config.yaml
intermediate_size: 384
hidden_act: "swiglu"
norm: "rmsnorm"
attn_scale: 0.177
bias: "none"
tie_word_embeddings: false
parallel_block: false
init_std_qkv: 0.0342
init_std_up: 0.0342
init_std_down: 0.0
warmup_steps: 28
batch_tokens: 32768
train_tokens: 132200000
max_steps: 4035
MLP neurons of a small language model. Each row is named by its layer, matrix (gate and up: input weights) and neuron, and shows model dimensions 48-143. Each number is 50 + 10 x the weight over its row's rms, rounded and kept within 0 to 99. A neuron's up and down rows have the sign that makes its largest values positive.
Before each neuron's rows, "fires on" lists the tokens most often at its 100 highest values on Wikipedia text that the model never trained on. A number after a token or word is its count.

fires on: "ed" 22, "at" 13, "é" 10, "ay" 8, "if" 8, "ter" 7
L3.gate30:65 48 37 53 48 49 59 55 53 32 50 64 58 55 55 51 43 52 55 53 35 41 53 50 45 57 40 58 49 47 39 51 54 23 63 47 50 41 53 43 51 47 47 65 64 37 33 32 50 57 44 55 51 40 39 56 38 47 65 23 51 38 62 55 45 42 47 59 48 50 49 53 51 37 33 51 64 54 58 51 55 44 61 48 31 47 46 57 63 60 60 44 42 45 62 47
L3.up30:33 34 45 59 59 48 67 42 61 58 57 51 58 54 44 75 29 59 51 48 55 46 67 51 30 39 41 53 58 41 30 47 42 51 51 39 60 50 47 35 43 37 44 63 52 56 49 37 38 59 46 61 55 48 58 61 49 64 47 37 48 38 65 55 56 46 51 68 50 30 49 55 30 54 46 41 40 44 67 34 44 44 49 57 51 57 49 44 34 34 54 50 50 67 61 61

fires on: "r" 20, "ar" 15, "er" 15, " Per" 13, "ier" 9, " Mer" 7
L5.gate139:60 56 50 60 50 40 56 69 49 53 60 53 48 22 44 39 53 54 65 45 44 51 65 45 64 62 52 49 31 60 35 47 48 48 43 46 47 49 65 41 63 27 47 42 49 39 50 59 47 43 47 64 48 59 65 33 44 51 54 52 50 41 53 46 54 42 34 43 62 52 50 50 55 59 35 60 57 44 45 55 36 63 45 42 49 59 70 44 42 59 55 74 54 37 49 48
L5.up139:40 49 56 56 65 54 51 44 54 37 73 60 65 36 62 33 62 53 51 53 47 45 54 45 68 50 54 58 50 47 60 42 56 60 46 57 32 46 63 61 45 49 31 27 74 35 46 57 60 49 50 57 27 54 36 49 31 65 65 39 60 33 51 55 55 46 49 60 49 46 53 53 55 52 52 51 46 46 50 43 47 36 37 40 34 51 60 47 65 50 32 66 65 50 47 56

fires on: "," 38, " and" 27, " to" 20, "a," 4
L5.gate104:32 51 50 53 55 60 63 71 50 54 68 57 47 59 31 54 26 66 51 52 44 42 54 59 56 47 60 67 54 37 51 55 45 44 33 33 39 43 47 64 52 38 49 59 57 51 45 44 43 50 55 36 63 53 66 43 49 56 56 43 59 50 58 50 28 41 53 50 57 55 54 29 36 56 65 40 45 16 38 51 46 54 45 43 45 54 45 41 46 60 56 53 38 47 44 59
L5.up104:58 52 52 63 45 52 46 44 60 55 30 55 51 55 40 56 36 49 37 67 53 35 54 54 55 53 54 54 40 63 42 57 44 53 53 69 45 53 53 45 48 67 52 63 36 62 37 37 47 53 45 34 54 42 43 46 66 65 61 43 39 38 34 58 33 40 49 67 67 64 53 35 55 58 57 37 41 30 61 42 42 50 49 62 25 63 50 50 55 28 43 46 44 45 34 44

fires on: "ent" 32, "ant" 7, "al" 7, "end" 5, "is" 4, "ased" 4
L6.gate215:28 56 36 39 51 52 64 65 54 38 44 28 45 45 57 46 51 50 43 52 63 55 67 32 65 53 52 41 58 60 33 53 44 37 38 42 42 32 53 58 72 47 41 47 67 51 59 41 50 58 49 48 71 52 55 34 44 42 45 43 42 50 46 56 39 41 57 66 64 46 50 45 50 49 48 58 58 61 58 62 49 40 58 58 51 44 40 49 51 44 52 49 25 47 53 51
L6.up215:45 63 51 39 35 52 60 58 52 62 79 55 59 50 51 51 62 51 52 42 40 56 50 58 59 48 43 59 37 46 65 54 47 48 35 44 58 50 51 53 61 39 58 46 38 40 47 32 46 48 45 54 55 53 41 58 57 52 57 48 52 44 71 50 58 55 55 60 74 68 68 45 62 42 54 60 70 50 62 66 35 56 42 56 63 48 26 51 42 46 51 68 43 35 70 48

fires on: ")," 32, " and" 23, ")" 11, "," 11, " /" 10
L3.gate63:42 55 57 62 55 70 59 34 21 41 71 51 46 56 53 54 49 46 45 54 51 58 52 47 46 50 62 52 48 67 35 57 42 56 38 57 51 37 52 48 33 60 55 56 51 59 49 39 41 57 45 45 54 49 35 48 59 49 53 58 38 53 73 58 56 33 63 45 66 49 74 27 39 54 44 55 62 38 47 49 50 43 56 35 32 54 44 51 59 55 40 20 37 71 47 69
L3.up63:45 50 57 44 36 52 56 24 73 47 65 53 59 53 25 46 59 64 46 51 42 38 61 47 50 44 51 51 44 50 53 37 62 49 45 46 56 59 63 52 35 41 57 50 50 34 59 62 50 50 72 52 54 63 47 48 60 66 47 51 46 42 52 51 36 37 44 53 61 52 47 37 45 55 62 41 65 29 38 43 39 70 51 27 56 46 44 56 50 44 48 45 34 48 51 46

fires on: "l" 25, "ing" 17, "n" 12, "el" 4, "are" 4, "ound" 4
L3.gate333:40 39 68 54 54 43 54 56 39 44 60 45 49 64 62 57 35 49 39 45 47 51 53 46 60 47 55 61 54 63 42 55 50 31 41 64 51 47 58 55 70 65 61 43 51 53 34 42 73 37 65 66 57 50 51 29 55 50 39 54 53 38 35 37 63 66 50 51 58 60 63 56 34 41 59 50 59 31 18 37 26 44 51 40 49 54 39 38 44 74 33 46 47 67 46 45
L3.up333:44 40 53 39 44 62 48 48 43 39 42 64 30 32 53 50 49 52 49 59 54 62 49 56 50 42 46 50 50 56 56 48 58 40 51 69 53 44 57 49 50 61 55 77 52 58 63 61 48 57 57 32 55 38 62 32 34 47 68 35 52 51 42 39 44 41 54 48 46 62 40 41 45 33 52 69 39 49 61 54 50 74 52 65 37 58 48 52 51 54 44 38 46 64 41 35

fires on: " where" 14, "5," 10, "," 10, "4," 8, " which" 7, "2," 6
L3.gate12:57 45 45 46 52 40 66 57 51 60 64 46 59 48 51 60 58 76 39 42 46 55 23 54 44 38 57 46 47 49 46 64 43 40 54 36 42 50 57 60 48 65 44 53 51 59 51 55 58 39 66 64 57 48 65 36 58 30 58 54 51 49 55 42 51 44 55 40 61 40 58 64 57 55 61 42 44 55 61 56 42 30 32 53 47 36 67 57 53 53 40 46 44 41 64 43
L3.up12:50 37 46 51 40 50 39 52 58 52 57 35 52 71 52 40 55 69 65 33 38 40 62 23 50 39 58 62 59 56 57 49 58 60 53 36 56 49 70 50 64 46 50 46 70 63 44 56 42 42 56 52 44 59 60 45 63 48 37 51 52 63 46 49 36 35 47 54 47 49 46 57 63 49 41 43 53 40 45 59 62 40 42 58 55 67 51 67 59 50 43 49 57 42 53 44

fires on: ")" 27, ";" 15, " |" 12, "==" 11, ");" 10, "-" 6
L5.gate136:60 46 35 34 51 30 56 46 56 45 41 55 58 55 28 59 48 56 54 55 33 60 54 35 55 57 39 50 60 41 39 38 39 54 41 58 61 47 63 50 52 67 49 45 39 54 52 37 33 37 64 52 60 58 41 60 59 49 63 57 40 41 44 33 35 41 61 52 40 56 53 44 52 31 53 57 69 41 33 65 48 50 47 53 49 61 41 55 37 41 43 65 31 56 32 48
L5.up136:52 54 33 55 47 57 45 52 43 48 53 58 41 62 46 65 37 70 59 48 65 60 46 58 47 37 59 60 37 52 48 61 70 41 59 52 58 55 45 58 49 53 65 52 70 35 46 56 63 39 47 59 53 58 69 44 39 48 54 58 58 48 59 46 65 37 64 45 49 37 54 51 60 46 64 44 53 44 50 46 35 73 61 45 66 53 38 35 50 53 53 54 37 44 54 75

fires on: " |" 28, ";" 12, "." 10, "\n" 5, " have" 4
L6.gate176:59 59 48 55 43 57 37 36 47 35 59 68 53 45 43 45 50 41 39 56 30 55 54 32 45 42 35 52 31 56 35 51 48 51 65 34 60 50 60 60 60 35 46 48 32 32 51 31 67 40 28 37 48 57 49 64 49 43 54 50 35 45 49 38 39 40 52 55 51 59 67 33 46 47 52 43 60 37 31 46 60 48 52 64 62 52 46 42 30 52 64 55 40 58 72 44
L6.up176:55 39 62 56 43 49 52 54 52 36 48 59 36 49 49 33 55 38 37 43 46 56 55 50 51 53 41 51 32 47 50 53 71 53 51 60 61 54 54 68 79 50 57 39 49 44 66 54 51 52 36 49 52 67 61 41 65 39 64 44 56 60 43 57 61 48 66 48 57 60 58 35 46 39 68 44 53 32 39 59 52 47 50 59 46 58 45 33 29 47 60 36 46 62 66 49

fires on: " w" 49, " W" 11, "ay" 7, "a" 5, "w" 4, "ter" 4
L5.gate66:50 32 53 56 48 55 54 62 71 45 63 75 35 53 44 51 40 54 45 45 40 52 55 59 49 47 63 56 55 40 32 42 44 64 47 50 58 51 41 35 41 58 39 70 60 42 30 32 40 57 60 45 47 46 39 53 53 43 66 32 57 41 70 58 51 36 42 52 51 27 57 31 57 51 53 47 61 45 58 58 41 52 49 50 43 35 59 52 48 54 47 44 57 49 44 43
L5.up66:71 45 31 42 61 64 47 44 52 55 61 76 56 40 45 45 59 64 55 49 55 63 48 35 39 40 53 61 46 62 52 40 68 52 66 66 61 54 54 61 46 60 44 46 57 44 27 45 33 55 48 56 63 54 49 53 62 34 58 25 59 47 48 45 51 54 34 59 51 35 39 42 62 47 46 40 33 58 59 37 49 74 41 58 56 62 48 58 41 66 62 51 54 54 44 37

fires on: "in" 60, " released" 9, "oll" 6
L2.gate108:33 45 55 28 44 51 50 50 43 30 46 48 35 62 50 56 49 35 61 41 42 50 53 43 62 55 61 33 43 44 38 44 60 41 50 42 44 53 45 76 46 41 68 55 48 38 45 70 54 56 39 48 34 59 52 53 55 63 73 39 44 50 43 39 50 48 28 55 61 63 54 45 58 50 60 45 42 57 63 59 28 72 51 61 46 55 45 47 67 52 45 68 52 48 35 54
L2.up108:61 44 61 59 77 55 65 47 48 60 67 35 47 52 53 62 28 66 63 45 57 46 54 33 42 62 52 47 60 36 42 46 60 37 44 52 51 41 41 54 57 51 62 41 76 39 50 53 58 44 31 67 36 57 53 64 42 39 71 38 60 79 64 46 49 41 52 49 56 51 57 57 44 51 48 78 65 58 52 57 50 53 65 62 54 61 57 54 39 56 70 44 43 52 40 64

fires on: "s" 68, "d" 11, "es" 6, "ate" 4
L4.gate8:56 40 60 56 55 64 51 69 61 60 45 65 53 53 55 48 20 47 50 27 37 43 60 43 43 31 52 58 49 52 31 42 45 42 49 47 68 65 44 48 59 49 65 69 39 58 36 47 55 41 41 29 51 23 45 34 64 54 55 54 49 46 47 52 43 62 33 60 56 49 32 58 59 47 52 41 38 57 71 61 54 58 51 56 50 51 53 53 62 58 36 40 54 57 37 52
L4.up8:56 52 56 56 58 64 33 57 46 48 66 42 48 55 62 35 44 46 53 45 32 56 54 45 52 78 44 53 60 50 43 55 48 45 57 52 60 34 52 62 59 55 56 49 44 44 47 34 53 49 39 32 35 47 31 27 41 50 71 38 55 44 60 46 63 56 39 46 44 41 42 46 49 41 52 24 64 55 41 66 45 51 54 69 60 75 36 50 67 47 64 52 51 48 48 32

fires on: "s" 20, "ing" 14, "ed" 9, "ells" 6, "at" 5, "es" 4
L6.gate359:49 36 50 62 67 36 54 76 51 42 59 41 59 61 78 42 60 47 54 47 43 66 49 43 37 48 55 50 58 50 57 40 41 63 52 54 52 50 47 54 53 51 63 53 69 56 48 43 55 55 60 37 69 54 35 60 52 41 49 46 52 51 55 56 68 48 43 73 52 47 45 41 46 58 46 53 43 52 58 51 36 40 58 60 44 48 38 37 53 61 46 50 53 51 55 47
L6.up359:42 49 43 37 48 48 26 59 51 47 68 57 54 44 59 49 51 47 46 38 55 51 61 54 56 51 43 56 44 54 41 43 57 60 47 41 59 29 55 61 46 57 61 51 56 59 68 42 55 48 43 47 29 56 36 72 38 47 24 56 47 54 63 52 55 62 65 57 35 54 61 64 58 55 48 39 46 45 54 53 45 63 42 68 44 69 50 36 64 53 59 67 68 64 51 44

fires on: "in" 13, "ing" 12, "ively" 10, "uck" 9, " pass" 6
L2.gate237:39 43 55 44 42 49 55 43 31 32 43 55 21 61 71 42 46 67 49 42 55 41 64 27 49 57 52 59 48 40 41 56 48 40 35 40 43 51 33 61 53 61 64 46 45 57 39 26 49 41 41 48 54 45 55 56 52 61 47 42 47 70 48 25 46 34 66 57 39 55 61 58 45 57 59 37 37 48 52 60 35 61 43 41 58 44 60 52 53 61 38 54 57 41 50 59
L2.up237:33 40 67 49 50 42 46 43 19 51 59 57 36 73 48 59 30 61 59 65 37 47 50 36 41 47 66 56 42 50 30 52 47 48 48 48 48 43 51 40 48 65 62 30 42 47 48 45 40 42 49 49 45 54 43 57 46 46 44 45 35 70 53 47 61 42 64 62 34 71 66 48 41 52 52 53 63 50 62 52 52 54 38 47 46 52 55 64 35 45 55 55 56 32 50 42

fires on: " –" 16, "ous" 13, "inn" 8, "-st" 7, "or" 5, "id" 4
L4.gate295:43 56 28 45 40 53 40 58 53 62 38 54 49 50 39 61 43 53 43 57 48 53 56 43 62 30 44 51 52 48 54 67 29 18 46 57 40 63 68 49 47 42 50 61 59 58 56 47 55 57 59 77 44 44 41 57 45 59 53 50 67 34 45 59 52 53 58 66 52 46 59 53 38 67 61 56 57 59 56 59 33 57 62 50 39 53 50 35 52 42 45 52 58 25 52 41
L4.up295:58 52 43 54 47 48 75 57 43 67 55 54 44 45 45 76 50 74 46 62 43 47 61 43 53 53 49 39 36 36 58 56 52 31 41 53 45 46 52 42 41 59 49 52 46 58 59 48 55 41 66 61 60 54 58 29 37 47 44 57 38 50 40 69 71 38 47 65 42 46 40 54 51 60 54 57 55 53 61 53 55 63 55 53 53 53 60 60 67 46 58 55 48 38 51 61